python train.py --n_layer=8 --d_model=704 --n_head=6 --n_kv_head=1 --head_dim=64 --d_mlp=2816 --vocab_size=16384 --activation="gelu" --norm="layernorm" --norm_place="pre" --norm_eps=1e-05 --positions="rope" --rope_base=10000.0 --rope_fraction=1.0 --qk_norm=false --attn_scale=0.125 --bias="none" --tie_embeddings=true --parallel_block=true --init="normal" --init_std_qkv=0.0151 --init_std_o=0.0051 --init_std_up=0.0151 --init_std_down=0.00188 --optimizer="muon_variant" --lr=0.00755 --lr_mult_o=0.958 --lr_mult_down=1.5 --beta1=0.93 --lr_head=0.0046 --grad_clip=2.0 --warmup_steps=200 --schedule="cos" --final_lr_fraction=0.1 --batch_tokens=[65536, 131072] --seq_len=512 --doc_mask=true --z_loss=0.0001 --train_tokens=838100000 --steps=8799 --dataset="wikipedia_en"
MLP neurons of a small language model. Each row is named by its layer, matrix (up: input weights) and neuron, and shows model dimensions 416-543. Each number is 500 + 25 x the weight over its row's rms, rounded and kept within 0 to 999. Numbers have three digits each.
After each neuron's rows, "fires on" lists the tokens most often at its 100 highest values on Wikipedia text that the model never trained on. A number after a token or word is its count.

L2.up116:516461495498480489496469480524523531469504507504495476485494498523504530524497508512444434548514503492515508446518511488543488447506503523528517525559470537493495479456463537528526518535513518518528498512467510475499518501492470518483499523513505490517509514489490513529473493529465532506531502534516470514519479471488476495522532483508535517516511468483501472505510541509526476480531
fires on: " first" 17, " Top" 11, "est" 10, " only" 10, " final" 5, " last" 5

L2.up728:525491513510535583482512462452506481482465473530496488508479539516522511484504510465519495484496506559490500471521524489526475519551499503478453504492482481468518526513508487519508487482536528512525478512505488475529505505483496505517500541481524518491518517532490472475506496510463482524519510482506537470524481483478509495495528532494481511459484464494521535533480494501543440513460
fires on: " r" 22, "ir" 15, "ad" 7, "r" 5, " el" 5

L2.up1866:508526479523472477499447501533496463474513503528467489479454504511465447523505533495461499541545483506515492501503495517492540534517531481468521507526506497505457462517478532484500496471512468501510527457485515504471494505450514510441496438471468472449469507455512495515487441508474517526509485506512514514501521477479510509502526518474513485514486483481483496467494511521473467512515
fires on: "ax" 21, "om" 10, "a" 7, " that" 6, "6" 4, "g" 4

L2.up259:541497515474523452475486530524526464463515495505513484520488527472571496507445463536504493527534524537506515507475507497496505513533544535526469443486476534517510489513526479461473532514513492484484481492479484537533518515477490506491520526523511472447462466535550498497451482517498437469518553504521516485462489525538484543495470455461522512480488513534522493513470507482504521459557
fires on: "," 47, " that" 43, " noted" 4

L2.up1945:525525486455515465480467538487533508500506528481485540501486563498467517476507488471473483497478471496476499498494467548544497537484493485508518494491512468485508507492520508485481561491472513487466493491488525519469514492513537543476529474475497519496475535494525545502510500544509465493505538463498535452508490520525487542502475456522488457495513503490484545493470513531519477519537
fires on: "," 17, "al" 14, " and" 10, "il" 9

L2.up470:460513511496505507492515483499471491514484518523463479467528492478485504472515522420522459537530447488480514495465492507496504459496509494536518479510485498499484454484483511508529470516573477483545464541518500504527491482513505522459496523458525463478452443493516550509476520480497519530499485501475466518525511481528456488497479475517511513498475505488465505505517458542482445475530
fires on: "y" 14, " A" 12, " An" 12, " As" 10, " first" 8, " Top" 8

L2.up932:511486534501528518485506438489501486468488524501504551459525513536533509506475506494498523492492473467490488512529524498515504495463520494525463498485518496499492506529472522493504484483502462508492459517483504519505523507513529522514526528488583486498477501530565485512492501485487484460458463499523520504493508501505527496503472477486503516528449523432498513494474519506513514501484
fires on: " (" 60, ":" 5, "-C" 4

L2.up509:508494486526517512559506485458490503476497508493510489479532462482505442490496482495482496464528512522488514525538518532526496513501515479479505563502495498527508531502512526460473519533484506460535497485488474519488524525507521484526534493534502470494476500576481525482459504520455519513502507495480474469514550524501517508513504531530541485499499449486519531547467494501465488482537
fires on: "ot" 24, "let" 9, " p" 9, "at" 6, "pt" 5, " Doll" 5

L2.up2660:539489500484515500518511540483480483543478538502511527486474520464520472497514527477503494496501498517492485484467518482501488518512547490504516492495513499480480509544470525479517471545501530472496502518540532513498521496511466501523486488536536450455473504517505498527470543514484503523482475505547539499470492508496504471520492468521481485442475478489456499455537524518490472497509
fires on: "s" 19, "er" 17, " or" 11, "ink" 6, "ly" 6, "ing" 4

L2.up455:475494515482468469513489499531522527484506518526495504468488520496461448529486561476461452491518495444544524523457509449479503525513485484486508480462485496527525466488499505501493493489549519469542499546538485505502569506490555490529542517478507495508518514543539514511452516530469489484502527453512461483492522487501456488471557510484494509504514484463525543529519494544520482546489
fires on: " War" 19, " what" 15, " which" 10, " than" 9, " |" 8, " that" 5

L2.up2707:468477534486481473519481530532522509499491488490515464441513507520515508447545480499509528495544468516514484467531494503475493457504481519529450566507461530514488508516522512480503482473506484495540490517475485517520502548481516519473470536436506467477487467494553528532462475485467475512513497493506496515492496495517519510475518561547549494486505490519494496534533476466498478495503
fires on: "-" 22, " all" 12, " both" 11, " for" 5, " treat" 4

L2.up2043:487537484524470513521442513491507502521524505460539514526479468472501505518497466475516510528540488532504488514487496488506485510557537493512529455487491511487506488516483548450519474490514447508535522511532475565476503499508550522517515487497502564539478463495484483515476523501463502538472469488443512498501491517469505478494504508502468488480477518514497470519520508522464495488487
fires on: "is" 32, "us" 12, "ris" 11, "ens" 7, "ally" 5

L2.up2479:508499485504505475506499494488554463522458509507506506524474521474509519481504501522563490515502502531525515523508495479529450488481483495487536522468553513523464518502475486486512510523515505537499501470523530488533488472464504487558488462448493524504445478464484449466503482472473535490493504485465559482443504496520505500506512497509491495514539505522422525535513535536471485507461
fires on: "C" 49, " C" 14, "c" 12, "-c" 6, "he" 6

L2.up2683:482541451495519468476486506502527492498482539498517469504541511526515512496495487462486487489492467479453510511484498503491483508509474480495487471493488461432499492500473484473533530485484477513498488491469461492523510513472522526469499498513499491518533532488451482520503505535474495496434528504497555520503486473476520490497494479488547489515484492517492517511451476481557505509472
fires on: "ar" 22, " this" 12, "ir" 7, "el" 5, " This" 5

L2.up2291:499539493482477519498517494483494534502485505542487507495531507480478508477502492484510468535529473528487518494484492489526530475468508501477493461501481500478522481503540494517478459518503545505500500512475525457499496485457486511471511512497506496476520494513496490462526460495464490472478516482483497474454502515484488466492491478543489500542508503490497433507479465466537508522442
fires on: "-year" 16, " long" 13, " up" 7, " (" 7, "'" 6, " entirely" 5

L2.up1368:530471470515504524543432503540478484505528526483502518490473487534509510482519507521494533483467505475484498468460514503531552480437530504485477496477531493514480501490483456512466485498492487514558492448501504554555525483513489512528491489496498479474486481476498521498481499535483478501501486515524497482503556545505518482506505506507505451538495481484528473504531482497492502538473
fires on: " un" 21, "am" 12, "b" 9, "az" 6, "as" 5

L2.up1586:488493508501488506464520514464510524512487506505510491517487499518492503502524533528483559547481474487467485515469531486501477518489477481485522485473517502549506516519512494459451526495462481501503493493497516475425520487531515455551465522473507474502487526483495509466510510507536500532502518454493460519525479529533500533518480553524495510478507502528492532522475508487499491508500
fires on: "===" 40, " |" 14, "(s" 11, "==" 7, "====" 4

L2.up346:521493512505513501502517471502470498473529476547489467493490449489517522531557503521518511520490510503462443490499467500471525495493480483521516510492543525462510526496495494517495517499522484498524523513518517511524512503451479504498500500488486518508462482499454548472472497560486509539496504546505501501533526468477533492472513469482494486473494500495529503460502464488499498515500
fires on: "ou" 14, "ro" 13, "ul" 9, "os" 9, "ile" 7, "á" 6

L2.up2304:481485498510458503495488493516553458462489515489520517549511543519532500486499459502503492516518530494480505521522504504514508469466487538491507509492521494443481450485519525510490454532475491518482477502524491522539511488500489482457520495546489530478505513526492513544466483492466540477497484488473496499523489490506458523529530478467519489477489514517460443507491497492514474505510
fires on: " of" 34, "." 10, "r" 7, "-" 7, "zh" 7, "ia" 5

L2.up45:534508530522515495511510506445494496444479499501528516437474488509515533507504528487495508507533544461500512532486491479498498476466453542550498492511511511448545489526470562462518499495468517504491523489511484497482548553509473543506528493491494482493483551490491477451507484515503558478480491513494514499546551510471550502539542471474547459509467537536497527517483478483475497503533
fires on: " in" 38, " for" 12, " –" 12, "For" 4, " and" 4

L2.up2100:526506513490502479486495474459474465490521483502558501537489507522510492536460511517508533466476495479479493566512518502544483520502473455452517463443510541506477493528477470453502429482515503526519463528501497464527507471522462519492464482526498525534504473509487517505490510496451448494495502490516486465513503496500455501514506491478506511567479478464533490441494517534493478478485
fires on: "ia" 32, "ie" 10, " De" 8, "ian" 7

L2.up1017:500477527521488479522508482494514480497447489530464517521499470546486480530494493513490454486521529499499477489511506516504512503522491471549519504531510504444474531459499490505472516446541458535519494467469493507510467467515503531497446496501478491539510505482483506525494452512472494521486463507469485476489487497495496519496510493509467495478477529486478527500529494533546506511535
fires on: "z" 19, "ğ" 18, "c" 8, "er" 6

L2.up2688:454480493499525484470537536454541489495519531526522521474516513506536512508487483513495476518469503492529520521487487494485502503506458445491475469539514516504543476517488530507487498480497532509502480492499486465514475450521466467530510496502514495498482493534476505538476520475506470463500477484520466500541524502519460473496478505489418499506498492504490496485517520519496497483526
fires on: "son" 18, "ed" 13, "d" 9, "ve" 4, "t" 4, "en" 4

L2.up2551:519536501483500507496508475474493472479480491472480500518510483490543503516525470504466477518508543443500517500487488474513507495524516478430506524530489500487486484485482529490465506509510512487491523507490497454457478494502541509520464488490484549474465551481500531527485503517531519436504568528491493490504477456553468503449512529519484451478472532520548537526528519496482454522490
fires on: " both" 22, " about" 11, " were" 8, " between" 7, " up" 5, " not" 5

L2.up47:465493459497465457501489471437550506524558442469448488480461505538487524508477481476483444499514491482528494459537483498484470470451489495496512458518460514460515501527487546541507501476520528468535478529508518552468480500478514542555535477491476472477505495522512528507480572462444523515519529469536465486469518476505472499533478524459482456498484471524510509477546525493527498470477
fires on: " War" 22, "l" 13, "or" 11, " Total" 5, " El" 5

L2.up1086:477460501491496456526466516465503492467505469520475487511490431471498498473506515496509504512463482534518557493492466550461468556513521507519522509505509515533502508491512497535482508481488481482533525560538512541496449468544534540497525487509490496479507448524494499484504455537489509525484487536512492522499496481502493499463520494492538523482543477519515459510488504472469473520520
fires on: "ia" 15, " to" 13, "-" 8, "o" 5, "as" 5, "ic" 4

L2.up681:532513539494519492457466500493478489548461462473507496485551482507494480525459495483493514522518499482475546514513500501528463529494538530558492488501512485496513521512502517485493496486436513496502480515493529493507540572474533514488479513496507428528481525490518507585497470510490504501447488501485481529527512500496507492514451495515481491499493443479530522528516524515527543516497
fires on: "-C" 19, ".C" 11, " /" 11, "-K" 9, "{" 6, "-S" 6

L2.up1423:542522525473481500457498503485529486465464554466496520495551502515495512525509519497484494507509500533530558470520512475546528498507477498520454495490470522477509480529488474512535465532472495481478547487491507505489553496496532537475500497462489502495534505485525524515557489524516513466483552461532522531479502510526513488487516492512492510454542471495516494525499487467506500543534
fires on: " this" 31, " is" 17, " This" 16, "\n\n" 9, " |\n\n" 5, "ly" 5

L2.up570:487521475527534500511481498483496466469506492490550520504469512471509520493522482529504521506493498547449537539514484486463513495470543508489472459529520456507483516541485538485470447499493503487524465522508494505489524516528520496507529520527500527531493502489468534533502515523444511491537492464457538463471512477499502499464500504515507526533513492539551470505502467487514457460480
fires on: "t" 17, " Tre" 10, "mar" 8, " Tr" 8, " w" 6, " tre" 5

L2.up1269:493509479503494524492524480493531502464466510558493504502458532476488476488517479488497511490506492483551517464458499473509522492525514502550482453528477520488512511478491470496480493511518516503448507553517459533530508533529516475466488463455500450461500506497518494501488509476492496553496470474517523508481497495500498480462522551528497482467513494508482523498519515494510472491501
fires on: " as" 23, "on" 10, "ush" 8, "ot" 7, "let" 6, "iot" 4

L2.up2091:478504490495535503473507544475517482537533521518502479518558514512508546507531501519485460550525506511524480547490475512494438557525467484501461496484528467533473458472486479470556482511524506494497457480502490501536508503495417529480522481504507503501480526477497513464468510545462513440507517481471516494469505520435479492528497551477505478470510492513467490512491478512483461516506
fires on: " public" 16, " social" 12, " Total" 11, " capital" 4, " ±%" 4, " Final" 4

L2.up1456:514522556500490488523530542502509498498490474471487513524498493471485446532464487471526529503481489500520530508484532532490497476503510527527491499504548488527465505547477485517511503497504472571537437493538503475470479499474497452484478444468522498531525508480509524508523505499496551497502452501556490493455493515472463481456484509539535518532505455481465489494450516448507474524557
fires on: " J" 24, " Hy" 9, " j" 6, "0" 6, "j" 6, " Boy" 5

L2.up1004:471524498460519522475521478469506460464474511509492483472540494484465542503526461465523515495455475519489550511506502500572473480484527499515501469526471491530501499514511482453519499508549522492490501520528503519462529490545525535522539479490528531569491519476516470473514491472433517531461502501499548505516483519558513510483531457518519537457451500513507524495466548467501488511503
fires on: " as" 21, ":" 12, " in" 9, "it" 8, "ac" 5, "ur" 5

L2.up1774:496507473474476492405515445498492535491475517499484479485466536513518537492480524452511493519470554495514463554445524479549524487496531509474480549471501463454484493524462507490510512498490467520522477486482493491477529497496495512520451507495508489527504496499506535503544561563508507500508503461466505467563476457518517470508513520482512481510496431524515517505484523483471482506485
fires on: "==" 20, " |\n\n" 10, "\n\n" 8, "|---|---|---|---|---|\n" 8, "===" 7, "ie" 6

L2.up719:515459480513493527510497507511536466472519520513482454532471469509501501520477455485544555543518502514512474542467498499502518541487476533438505456531480520547491517482475527512536534511452517512498508493505480482491493467531505487479496502483530514491519502488487510493505513480468488517465543497488524552561474495444499506494519526487518484526501478521462556467526496512480474576498
fires on: " War" 13, "y" 12, "ry" 8, "ay" 7, "ar" 5, "zy" 5

L2.up1565:464478484488508496484509533483505488489469465544531553470477456479484488487524492509512477522516508541509497516483459479492495489505542522455475460485504547476512509524450524515515509496559492556492508487498496463533466500522470468515508535509512477518504498514529543483466507519488459519470468538497485488526537525503518500465526534491466480469533494493492466548525506495497481511534
fires on: "son" 21, "on" 12, "en" 10, "man" 7

L2.up525:521519479523471486466483458485449472474539565530520455514541505540542485497469474501484518507469523530475528505507484493497499519503514504460513510485464483503481488505511484473504442494480500534508479521539513500508452498550472532459507490467490505517487519521475503547532530499500474475493525521516473484515516497525484487505517507543519469540541509531490484513535454451548450498504
fires on: "ia" 18, "." 12, " No" 10, "a" 6, "ian" 6, "ost" 5

L2.up883:486495479500527513521489530514523509493517555545500484489459510524449463476520446490457503524493475476471498458520521560512476530479504493462488490479439492515480518473492426496490503496449468519531515470491495509482488516503492505480536506461504514454532500526481519430519483536530546512503486506538511486519479473462479472505516526478511493484520502512469514519492516570512492522498
fires on: "." 21, "am" 11, "ram" 6, "akh" 6, " campaign" 5, " term" 4